Weights of a small transformer language model.
Size: 14 layers, width 576, 9 heads of 64, MLP 2304 squared ReLU, vocabulary 8192, 65.2M parameters.
MLP neurons of a small language model. Each row is named by its layer, matrix (up: input weights) and neuron, and shows model dimensions 64-127. Each number is 50 + 15 x the weight over its row's rms, rounded and kept within 0 to 99.
A block is one neuron, or neurons of one layer that tend to fire together. After each block is what it responds to, as a language model described it from the Wikipedia text at the highest values.

L2.up46:63 66 43 39 72 69 76 37 52 63 48 78 48 45 40 47 28 52 35 58 28 40 63 77 73 61 56 47 59 63 47 78 53 22 84 71 52 42 20 74 55 42 37 42 66 53 82 53 81 37 81 36 69 54 61 47 45 40 43 52 38 41 52 48
L2.up188:57 34 51 43 57 27 34 54 27 66 42 54 52 72 32 66 47 35 50 42 49 36 64 27 29 57 37 66 43 45 51 54 30 37 51 55 37 62 57 44 66 55 50 70 56 48 58 26 64 43 43 57 40 43 50 43 40 04 63 58 63 74 52 33
L2.up606:69 41 74 60 58 58 28 53 43 44 53 40 99 43 48 42 44 52 47 70 75 45 30 23 37 49 59 45 37 58 45 86 39 29 50 62 53 53 51 48 77 66 19 52 68 60 61 41 64 71 40 63 29 49 21 51 48 36 56 49 58 56 59 19
L2.up732:58 99 37 29 73 71 63 63 54 32 56 54 69 43 91 49 34 61 43 50 61 51 77 59 48 60 29 30 49 58 41 58 76 55 37 43 60 09 62 43 35 52 66 54 56 75 65 39 60 31 46 41 32 54 66 58 45 72 47 46 39 38 55 51
L2.up773:39 45 30 54 63 78 49 47 48 65 64 38 38 51 68 53 45 74 39 73 50 62 55 43 72 89 76 55 48 57 43 62 48 36 52 60 24 42 55 17 43 68 42 54 62 26 54 39 55 43 43 51 63 81 62 68 49 51 43 74 28 47 52 51
L2.up1081:54 48 65 84 73 47 38 51 54 40 39 32 55 31 67 63 68 53 65 75 37 49 70 15 67 72 27 62 50 69 32 44 70 45 43 78 51 41 47 72 64 68 13 47 78 53 44 57 44 77 50 76 43 40 12 65 49 42 71 44 79 54 68 28
L2.up1367:61 61 75 55 76 46 58 38 54 65 50 57 47 31 29 60 44 74 72 40 61 74 43 37 70 75 58 28 42 52 55 40 21 38 67 34 53 60 38 27 47 38 00 52 52 51 65 42 40 51 48 54 49 32 37 40 75 47 62 65 73 49 55 36
L2.up2209:35 50 76 47 75 62 54 51 60 58 50 68 34 48 52 60 59 47 65 53 74 57 75 61 30 66 42 55 65 44 52 91 82 46 38 57 59 78 49 29 42 39 30 78 38 49 34 32 20 86 51 42 21 45 59 51 51 44 41 53 20 57 46 96
Word right after "the". Common nouns or adjectives directly after "the", often followed by "of", as in the source, the player, the village.

L2.up676:69 54 52 67 70 31 66 51 50 35 53 65 32 53 50 79 61 59 74 51 48 69 68 52 22 76 50 56 66 57 65 37 70 29 21 36 59 62 48 67 42 33 55 52 51 72 33 55 24 82 27 42 52 59 46 44 66 33 73 61 44 51 84 67
L2.up684:62 60 28 54 47 55 55 49 49 25 73 44 63 58 55 64 57 26 57 67 46 31 30 25 53 50 63 49 35 57 41 74 59 34 76 41 34 48 37 72 73 63 42 30 54 39 67 69 42 42 23 20 73 43 80 26 50 24 63 65 58 57 40 20
L2.up815:47 28 47 58 31 75 51 48 33 58 55 49 43 53 38 35 55 68 45 60 72 16 52 66 49 49 53 30 16 47 82 32 58 66 83 30 44 38 49 29 79 39 57 65 54 31 48 67 42 63 27 76 18 31 05 42 54 59 71 53 60 22 61 50
L2.up1252:82 43 45 51 61 30 60 49 47 30 69 44 35 50 63 39 53 39 59 50 48 65 45 43 41 52 29 51 76 54 71 47 68 46 42 63 36 56 34 36 43 32 41 40 17 68 41 38 40 63 46 58 28 41 47 63 44 46 61 45 34 63 50 25
L2.up1312:41 52 41 46 30 57 40 44 50 62 48 83 38 51 54 50 55 40 38 39 62 48 56 67 53 59 52 51 40 31 12 29 35 32 58 58 33 65 46 51 45 47 48 67 49 49 40 57 59 65 59 64 42 38 36 36 59 58 24 32 39 50 25 71
L2.up1460:42 73 85 76 76 31 63 28 67 53 57 45 23 40 28 86 52 46 31 39 43 11 72 39 08 68 69 32 67 62 34 57 35 33 34 55 66 57 45 50 73 65 47 40 32 59 51 29 55 55 51 45 84 63 41 41 63 69 58 84 64 76 74 37
L2.up1817:51 56 67 57 48 60 32 57 45 40 67 59 27 37 46 54 50 54 75 61 37 48 54 38 48 58 52 30 63 57 50 53 58 37 59 32 58 51 22 67 57 20 64 70 48 43 57 61 50 51 45 42 63 69 64 27 49 30 54 88 50 47 49 32
L2.up2257:44 79 36 48 23 51 37 89 36 52 53 57 40 52 49 54 20 25 50 66 72 74 44 38 57 73 33 48 54 66 40 63 48 75 70 55 41 50 32 75 66 64 49 50 55 56 36 64 26 88 47 54 53 42 64 15 54 67 44 59 64 61 43 31
Post and History headings. Mostly the word post (post-war, post-race, a lantern post) and History inside == section headings ==, plus nouns like position, government, election.

L2.up264:70 50 32 55 32 73 72 28 50 67 31 63 45 54 58 27 22 49 31 30 74 54 52 33 32 54 52 65 26 44 49 63 66 47 61 23 56 53 56 51 37 31 27 51 56 81 59 57 40 65 62 61 56 44 72 60 59 33 56 72 53 61 45 51
L2.up412:29 54 70 33 48 82 55 43 73 57 40 38 73 34 43 33 64 43 23 55 64 82 33 55 37 38 50 34 41 68 48 70 60 41 42 40 28 27 55 19 47 55 48 25 81 46 61 56 63 62 61 52 43 18 46 45 36 59 53 20 48 28 39 41
L2.up430:53 62 60 53 64 54 46 39 27 31 39 66 65 77 61 21 22 64 51 33 64 43 36 54 46 53 45 40 46 31 55 38 41 70 47 30 33 34 43 75 68 54 27 39 56 31 48 49 19 46 44 36 48 50 54 64 40 50 66 61 38 67 53 40
L2.up509:38 75 68 57 78 64 48 40 39 49 50 60 36 31 57 48 35 44 36 57 49 75 39 29 72 83 76 90 26 23 54 69 49 34 49 24 49 56 65 35 41 72 19 67 73 53 56 45 33 75 66 41 63 42 75 33 61 79 60 47 46 59 46 30
L2.up1228:34 34 59 59 35 42 49 64 44 40 52 64 40 37 60 33 40 57 24 28 54 11 37 36 33 35 36 73 51 82 54 52 48 80 27 21 36 41 35 37 51 59 01 49 72 58 60 68 82 51 62 57 28 40 35 62 62 28 44 38 75 49 44 53
L2.up1233:46 42 77 41 43 09 62 55 39 57 39 65 39 32 54 30 38 64 57 59 75 47 48 67 53 29 59 52 34 51 16 67 72 54 66 21 42 43 54 56 68 76 37 73 55 54 52 34 46 13 83 68 45 41 45 70 34 59 59 39 62 19 68 49
L2.up1539:62 29 29 32 39 49 48 35 37 40 51 52 47 05 44 68 52 25 45 93 69 43 42 48 53 44 37 62 46 75 75 45 57 57 35 38 55 08 28 33 15 75 18 38 58 54 66 51 31 81 51 22 25 47 57 43 49 73 50 44 34 63 42 37
L2.up1614:73 31 73 39 43 66 61 46 81 68 36 55 50 61 54 40 52 56 59 45 64 66 61 53 63 51 63 31 72 97 67 54 62 53 39 39 47 46 47 65 31 63 19 42 47 27 61 70 22 45 42 73 13 41 50 67 70 58 47 43 51 44 68 66
Mid-word subword fragments. Middle pieces of words split into several tokens, right after a short opening piece, as in desc-rib-es, s-ie-ge, l-ie-utenant, Spartak; also names.

L2.up355:41 56 46 37 70 46 68 37 30 52 39 45 48 71 47 36 19 52 48 46 42 50 55 24 37 60 52 79 58 48 28 30 57 43 70 21 62 22 56 42 60 42 28 48 52 61 43 27 50 74 31 49 61 61 67 55 65 31 71 45 50 49 48 48
L2.up655:49 35 46 50 59 31 38 67 34 57 67 49 31 40 08 66 65 54 31 42 62 11 75 64 58 64 24 49 40 60 47 63 49 46 68 65 66 53 53 21 66 58 36 23 51 49 65 34 53 67 47 67 74 58 58 68 54 40 36 45 56 39 56 69
L2.up1443:52 77 25 58 25 44 74 67 31 37 60 62 81 70 43 61 41 26 54 56 63 42 52 41 19 41 54 63 70 69 58 76 64 44 56 61 50 55 58 27 43 54 59 44 70 61 49 41 60 48 39 57 44 44 62 33 72 22 62 61 37 41 76 60
L2.up1559:40 54 47 63 67 67 43 39 27 39 56 45 58 51 49 67 42 10 47 54 37 52 60 71 36 42 45 62 71 60 47 10 49 39 70 81 29 35 51 56 55 47 56 68 63 74 34 69 49 56 48 42 76 37 74 58 54 51 28 47 47 31 21 52
L2.up1722:52 42 77 63 52 54 34 10 67 44 39 67 38 43 41 86 20 50 42 42 47 47 59 26 45 83 55 40 63 58 23 10 63 56 40 51 70 62 55 51 66 57 35 50 52 58 40 69 58 63 75 52 37 51 56 27 68 57 00 62 34 40 51 30
L2.up1815:56 51 28 58 28 40 67 42 52 26 49 29 57 70 45 46 54 54 58 66 50 50 47 73 36 46 40 51 72 36 52 82 76 46 71 28 56 46 59 52 61 53 59 65 44 76 26 43 50 45 38 46 54 71 83 54 62 35 55 52 34 48 65 34
L2.up1992:63 34 71 59 80 23 47 20 43 39 26 50 51 53 75 47 51 83 52 36 43 50 44 52 47 67 39 57 57 37 41 68 61 58 36 34 44 49 56 73 64 46 39 76 65 66 54 44 46 52 64 35 30 25 71 81 64 59 51 49 22 53 65 48
L2.up2270:32 58 55 72 74 54 44 65 25 30 27 66 53 68 66 78 43 58 23 59 25 30 80 29 40 59 59 40 59 57 45 37 81 40 52 13 47 45 79 54 53 56 44 69 71 50 44 50 47 32 55 68 53 46 66 71 55 29 39 40 51 44 61 64
Generic head nouns. Common nouns after a/the naming works, places or institutions (book, collection, organization, house), including word-initial pieces like port(rait), work(er).

L6.up41:79 42 27 57 45 68 54 24 38 45 40 50 35 31 51 63 39 46 47 41 51 49 44 40 31 50 38 68 35 51 18 61 51 51 44 57 29 74 50 71 45 41 13 38 45 68 62 28 30 60 35 50 32 44 58 45 47 46 48 55 44 64 51 38
L6.up668:47 59 43 28 49 54 42 58 83 54 57 59 47 61 56 44 72 28 63 72 48 41 62 57 35 63 49 50 44 30 22 78 28 22 55 50 26 27 60 88 52 52 50 42 41 29 37 56 47 86 60 46 62 57 60 43 22 54 46 74 52 49 44 25
L6.up730:77 44 35 53 62 42 61 56 29 55 61 40 34 66 46 54 51 52 78 63 71 71 72 35 19 48 67 33 28 38 34 44 47 29 69 39 44 67 41 48 58 62 82 40 35 59 55 45 43 74 60 40 48 71 39 69 59 23 54 27 54 57 61 22
L6.up900:38 43 43 65 46 75 62 63 30 59 56 67 33 54 62 45 30 47 61 38 34 44 78 78 62 68 42 43 33 58 43 39 65 67 51 42 30 44 35 79 81 61 53 33 15 38 38 60 91 56 38 58 28 53 40 66 57 38 56 50 42 44 66 74
L6.up1397:45 49 34 28 43 58 59 39 44 26 65 78 52 45 69 49 52 62 64 62 76 45 70 54 58 55 45 43 63 33 17 40 33 20 41 28 45 41 38 73 33 41 43 45 57 82 77 33 39 40 51 39 30 38 73 19 39 59 48 34 41 55 39 51
L6.up1453:58 50 52 32 40 54 62 53 27 43 70 59 58 59 41 51 48 39 57 24 57 47 56 36 48 61 65 40 57 52 57 55 58 55 35 38 29 63 40 65 54 24 39 47 81 49 56 15 50 66 61 39 65 23 52 62 43 22 44 64 20 59 36 56
L6.up1814:67 47 37 27 65 43 39 65 53 21 46 38 48 44 37 46 28 40 36 73 44 46 59 39 40 48 48 57 09 38 57 34 45 55 45 29 49 40 39 44 21 17 16 63 22 40 71 11 39 77 63 53 21 57 66 43 49 71 59 41 40 65 26 50
L6.up1926:50 27 30 94 49 40 52 39 39 43 54 56 22 52 58 44 56 58 56 57 54 69 64 62 58 55 38 44 61 35 34 64 34 71 21 68 50 24 47 63 71 27 39 50 57 50 51 49 59 32 53 40 32 34 56 37 58 51 76 36 50 41 45 56
Comma after subordinator. Mostly a comma right after until, that, or when that opens an inserted phrase (until, in the spiritual world); more weakly, clause-start subject nouns like name, work, she.

L2.up616:60 54 55 48 70 67 60 31 40 67 37 59 37 42 35 29 37 48 67 32 14 52 44 53 48 11 47 66 64 32 54 55 17 47 73 40 66 49 27 12 51 30 37 51 62 51 68 55 54 53 89 58 37 31 44 56 53 59 68 43 45 48 40 61
L2.up651:60 71 12 71 50 34 64 42 23 29 54 73 47 34 47 44 61 67 80 75 74 39 72 30 66 54 57 56 42 48 54 83 44 77 47 45 40 56 67 43 63 61 74 44 38 26 48 42 31 41 68 77 44 50 52 45 58 53 50 45 51 70 70 54
L2.up774:44 54 47 50 53 40 65 27 74 66 42 54 49 36 45 45 91 47 42 52 47 60 58 66 52 49 45 37 81 54 28 52 38 72 38 35 74 54 61 12 48 42 36 44 30 62 74 46 49 35 27 23 29 52 58 31 37 85 67 49 45 51 45 41
L2.up905:56 82 60 49 79 62 45 26 61 34 63 38 52 43 51 20 52 62 61 53 74 71 74 50 58 70 73 51 37 50 60 76 52 61 51 48 58 33 50 44 43 40 56 62 66 56 77 24 54 60 76 55 27 53 29 48 28 70 46 35 26 43 16 40
L2.up1318:47 74 39 26 48 53 58 48 37 35 45 65 52 50 54 26 72 56 62 34 57 80 54 47 62 39 51 59 45 32 99 39 56 38 46 81 65 37 38 60 11 49 68 38 67 43 75 53 47 50 40 43 58 17 28 62 58 59 61 44 21 79 47 44
L2.up1632:42 45 32 58 56 38 83 37 62 61 46 68 35 55 31 69 44 54 38 57 56 65 64 40 42 60 53 82 47 43 58 60 44 38 52 32 55 43 53 29 40 52 42 35 40 21 62 04 52 57 21 11 32 40 73 64 48 65 40 45 59 79 58 35
L2.up1871:27 50 58 36 59 64 80 66 71 95 40 57 68 55 48 37 74 76 30 65 62 82 59 29 40 47 58 83 57 39 47 62 55 78 34 41 64 39 18 38 41 52 47 58 55 28 53 46 59 43 46 24 42 66 64 69 49 57 33 43 52 25 55 64
L2.up2078:73 69 66 59 66 52 53 42 41 59 50 36 49 21 50 26 62 50 53 31 52 73 78 58 64 51 51 61 26 48 13 30 60 53 45 54 71 57 58 45 74 23 53 62 55 80 47 51 51 70 67 40 47 38 61 52 38 63 40 57 38 45 61 63
Limited and distribution. Mainly limited after a verb or article (distance is limited, a limited season) and the ribution piece in Distribution section headings, weaker on fragments like ident(ify), inf(iltration), Sch-ed-ule.

L9.up115:30 55 58 50 60 46 54 83 18 37 65 43 54 81 68 43 39 39 38 61 47 58 48 37 62 92 50 83 33 45 35 41 49 38 24 44 88 45 44 38 34 59 49 50 52 42 48 53 44 93 64 48 75 45 50 67 60 45 47 75 71 63 46 52
Creative-work nouns. Nouns naming a book, play, song, film, album, story or article, often after the/his/a and before a title; also citation "In".

L9.up491:75 61 47 38 63 71 67 64 43 53 72 30 43 61 60 48 65 35 46 42 55 58 74 66 27 45 64 48 24 50 31 10 55 43 40 52 52 49 39 53 57 64 52 57 45 43 61 44 58 46 28 17 80 38 59 31 49 53 38 33 80 34 43 70
Mid-word and phrase continuations. Word-piece fragments inside longer words (contribut-, adj-ace-nt, men-ti-on, att-rib-uted) and words needing a set complement, such as help of, means to, purpose of.

L9.up643:72 50 25 55 57 34 43 74 72 54 62 76 39 57 56 65 45 58 39 48 33 27 42 52 54 35 19 37 36 38 48 35 41 44 59 34 48 53 41 50 48 49 59 24 33 50 37 29 51 41 53 34 25 65 40 54 38 75 48 46 41 40 64 29
Wikipedia markup structure tokens. Tokens in Wikipedia section headings and table syntax: heading words between == marks (History, Background, Taxonomy), the = signs themselves, and | table cell separators.

L6.up95:32 43 54 54 58 63 61 49 37 38 48 34 35 46 49 73 61 46 81 50 53 61 79 24 40 68 61 51 52 34 31 38 42 58 73 51 59 57 55 51 44 46 15 37 65 49 69 59 60 49 42 48 55 57 59 44 53 62 19 75 63 52 59 70
L6.up105:70 65 49 43 64 47 61 44 32 53 32 49 60 63 20 49 31 20 24 54 46 54 45 59 73 42 44 55 32 63 48 50 38 82 16 15 14 47 44 52 46 50 61 48 45 60 48 47 42 79 54 47 41 33 68 65 15 25 72 54 86 50 46 47
L6.up279:57 43 36 50 46 58 44 69 36 54 55 58 72 73 65 48 69 49 37 43 58 68 51 30 44 75 51 54 59 75 24 38 55 37 56 33 29 52 59 48 53 38 31 31 48 56 46 79 57 55 22 47 60 48 48 74 64 55 35 75 44 65 49 61
L6.up436:47 53 30 77 68 65 32 37 71 46 45 70 54 82 33 38 79 44 47 54 72 33 55 42 56 72 64 44 54 53 22 51 40 45 48 49 61 41 48 49 37 47 59 74 84 57 46 42 63 39 65 39 36 41 55 62 62 68 71 46 50 39 58 26
L6.up1301:57 53 35 32 89 44 58 70 42 45 26 35 54 74 38 67 55 75 38 54 70 49 60 68 38 67 55 44 80 65 51 81 58 51 45 58 41 48 48 42 49 52 46 34 61 49 50 71 70 55 43 59 39 51 54 42 41 70 54 43 70 52 43 45
L6.up1414:43 39 66 55 41 73 59 63 69 33 73 41 32 23 44 50 37 56 31 56 77 99 50 58 34 54 60 56 25 51 39 62 44 52 35 79 45 21 34 53 88 54 65 56 78 50 73 27 41 52 42 55 23 81 47 47 60 59 90 68 24 56 43 48
L6.up1897:32 58 40 47 65 57 60 69 36 42 57 49 55 74 18 47 32 29 33 55 68 43 49 26 62 38 69 89 66 42 41 59 63 50 42 37 53 31 31 50 45 39 54 51 58 52 30 58 59 58 39 48 51 33 39 48 52 32 82 60 62 55 54 45
L6.up2044:60 61 60 54 32 29 61 29 49 43 33 29 32 31 53 65 52 23 38 57 45 56 41 58 35 48 27 47 63 35 66 64 36 30 43 71 30 51 48 64 63 42 54 76 75 56 47 61 49 63 46 61 37 63 37 40 38 58 69 66 18 50 58 60
Mid-word fragments and History headings. Middle word-piece tokens inside longer words and names, e.g. gh in Gheorghe, fa in grandfather, pha in Westphalian; also History section headings.

L9.up909:62 28 49 62 57 41 56 76 73 46 58 68 27 42 68 75 54 43 89 57 16 47 68 63 68 51 50 37 55 56 45 36 77 49 27 55 38 64 21 40 56 33 52 53 65 63 81 53 33 45 29 61 19 28 51 12 32 50 58 44 42 50 38 49
Head noun before "of". Abstract head nouns or quantifiers after "the" that introduce an "of" phrase, such as the life of, the art of, every; also "=" closing wiki section headings.

L6.up128:60 40 35 15 35 62 28 51 51 40 31 57 39 54 59 71 48 43 97 52 39 59 51 22 51 64 58 58 63 58 71 82 76 54 38 62 27 70 49 39 84 55 33 67 49 21 54 62 51 78 32 44 49 44 54 78 57 47 60 31 27 60 37 44
L6.up230:16 49 31 61 64 55 44 65 40 49 46 54 55 65 69 68 72 18 51 60 59 69 75 55 35 45 63 44 54 41 63 50 86 46 48 50 33 49 60 68 52 66 49 48 59 78 44 36 66 39 31 49 25 57 02 48 43 40 45 58 50 47 33 19
L6.up281:46 58 53 41 74 56 58 41 45 59 39 21 50 61 79 66 76 34 70 55 39 60 81 36 62 53 56 73 40 49 34 46 69 50 63 41 31 38 61 74 39 53 43 76 69 48 37 70 52 45 51 52 13 36 43 69 26 62 22 62 39 49 47 28
L6.up659:50 31 45 58 70 36 40 36 44 34 47 69 35 64 51 38 46 43 44 36 75 59 48 67 61 20 33 37 51 63 66 52 47 79 67 48 40 22 47 61 41 22 72 71 72 64 61 35 72 63 46 25 59 17 49 19 43 56 59 39 39 69 51 43
L6.up1097:33 31 62 46 55 37 60 79 46 57 36 48 52 68 29 70 61 44 31 57 58 51 67 58 46 61 59 55 43 38 43 24 91 36 57 47 44 30 28 79 42 53 42 60 38 70 34 41 51 69 47 35 37 46 43 49 65 42 56 59 21 15 25 41
L6.up1216:55 42 41 15 39 44 36 40 23 54 40 57 47 58 34 31 49 41 49 24 55 74 59 54 45 62 49 78 31 35 25 34 72 80 46 43 62 73 46 48 46 54 20 49 57 30 45 25 56 31 62 63 38 61 63 87 32 32 87 46 57 32 38 63
L6.up1773:42 69 35 43 57 37 73 23 51 57 46 56 61 49 44 29 73 44 35 39 55 43 57 28 75 53 37 41 43 61 45 75 47 37 51 57 56 44 51 36 71 41 59 56 20 52 50 56 68 52 70 47 70 38 31 72 68 46 32 62 53 77 55 57
L6.up1833:52 59 28 46 76 46 53 57 49 37 52 47 60 68 32 64 37 45 32 48 54 65 56 54 31 56 41 32 64 55 36 53 59 73 46 34 37 44 37 60 54 57 60 58 23 73 35 62 56 43 56 41 60 72 56 82 59 51 50 41 37 36 48 32
Word-completing head nouns. Final pieces or nouns that complete a head word, often before a title or name (radio show, 1838 novel, compilation, task force), plus the invisible mark after coordinates.